From a checkpoint of a small transformer trained on Wikipedia.
Size: vocabulary 1024, 4.15M parameters.
Architecture: LayerNorm before each block, biases.
Training: a variant of Muon for these matrices, 90M tokens.
MLP neurons of a small language model. Each row is named by its layer, matrix (up: input weights) and neuron, and shows model dimensions 0-191. Each number is 500 + 25 x the weight over its row's rms, rounded and kept within 0 to 999. Numbers have three digits each.
Before each neuron's rows, "fires on" lists the tokens most often at its 100 highest values on Wikipedia text that the model never trained on.

fires on: " fl", " kn", " d", "ens"
L2.up533:517462471522504480553505524526507481553496493466550498465461483475506515469479469500502494480492494517480535442505478476517496513478505515510504522521516498515524481509510501492505461535497539500508521487544486490506528466492469505531454546510480532536507521468509494461514507515502471451492511516485528478507511532505512536543492499500492502491487512496513531510487472504514533455498489531516484497541455488511461522602525514486509501470463503517457505543512528479472477507506509558453511479512456491497440526500523503555489494513478511503518511520497492526526509458486468490

fires on: " bu", " pro", " s", "s", ".", " spec"
L2.up674:466477483471467477486493525501544469496491500459528481457468541482526506512488452502499517512505516502510513493481487511523538500459505525504520500501502536492523520520480510525481522461536463487505485488481514436538494489481513527481547457445501460487473463528480509493511495523469522528538502470464496497527496510503505472484486548522480459491511520494522503497530485530536503515498471505470500518456524534471464481525478505495491518477519473446467486490508552524515498506526490517485512542508487526526515520531479473531466548492546501447500412520508506502476468502497498524

fires on: " rel", " sec", "ict", "ec", " pol", "erv"
L2.up713:523464505468518455511459443494516495484498501521526522531475525478465477510464557504500498519456475496572467507500481519523475513527495482497473552530471512508493524516545544519504510513501516497531511459503526486511487495493522490533473477499484486530489519455498444522513508503498474476508508524483505568483465490480485529517509445528531484458526508500485501516519489511515477487521478542514487492516556488522530517480477510498522510526494500478497508506519464519479526479494497492548508479506478441516477553447486516495448504505560523506503467498487464502487505464502472498

fires on: " V", " v", " -", "V"
L2.up411:527510544509495536507548507541474502493488437463465493476495543491494476482521549527535493530487556520489505549502478524507496502522468480509513487454509490514504500509535514496484508524518491507446522538504487507462506528488475529486534491523561496522467500491526525493505512515473503506467494519465496509426496457517505483478523526497489478461507513507532514480478537515517494510460508484498508542531508492516478545525504473528468496475488489507482499497449531469511477492430476488488539474475511497492525532476520476460503460476529531529520498486494503491458511534541473505

fires on: "st"
L2.up340:503480480465475508503514515526485456513467508540479540484445475515540461510508519485499540510519526536472499488446497475548492455483497562537499518508499489532496494512518488537492510521534465487440510498518524450494458480533470483525514461499481464484529471475506467513480458503520480505478510498485471486522518511511468512495485496494532502507508488466476555484488474523486535520478452488497531466472494534484533498524501514524529524494502498482535470492462527501537535507484531547555522500522480497508477530548462462540506471502478513482512490519497481518498469493482487480

fires on: "s", " |", " m", " —", " No", "ollow"
L2.up217:519491502530473475493477541523481480526507488503487452504516506502543483494528442505473611503531416505528488551460473487546503515513500497508513457526498491489523522485465507493520512504511460512546510500502514519474502476477491463536479510483520499519513497495524464518478495460504490472476501470506499494478501564500488448513481516515522473496508505503496491501469496502499518546558536484518553516510491456496501512523495482510465503557521516477488527486472469492516500512509444453513477498487509512511516512544500525483479486476513501499528541508503481480467498488485490486

fires on: "end", "up", "bum", "ward"
L2.up607:483539492463477506549516499545527510536513473515524513478479528512471519470503503501465494527519518521513503483482447527492492490467509537507491507469487494544528488496504535486506489482468497525481524499485513471481525476460516532513510488493532499480505524489532513518580491541495505432520472513507483507503472509540499504485492501533478463505491438514488457516538526484536524510489483441524479520519501497519532534475491491466492492512492513547488490475483451491504513521453466503552490496487465524508524493566500525475502458533454476482489501466502515554518508496503500533

fires on: "ag", "as", "-", " 5", "ish"
L2.up440:516465521484480460490477487524484538476477511522485508518511484547491494502488483448522484474450531488483473503512532523495495499508473504492531537437467508505492548496494502483499488492462457546524531547487450525482531531521511485493496498508503488498510470471503534476512533538524529484483503500473506490458511497442534490535532490493522478537487476519512532507509499530554472519495468469499499529478531525448503545511510528521516525535506485532498475506509472503535490509487470490503502478502499586545504467520490460479471493526502471498490486538476465486474536529506503474

fires on: " ro", "oc", " other", " pl", "ite", "ace"
L2.up117:486453520499531490496515525494504515443490504487520463494511536481483506474466496476429472471511461497498480531506517547463510511486466469543518522463533466518515528492508520463503518517500501489467503519477515482483506517513474494470520477511526559519543519506527493498560495533550495474487516470502495504523503475490424516505512516466490494479521525498559536534493493514490512504510459469516497520472498508506536478479471494457498510474503468517486501455501501474487519518532544507495493560468495484473447512504505467502539470512564511520500472495526516524486527509493483513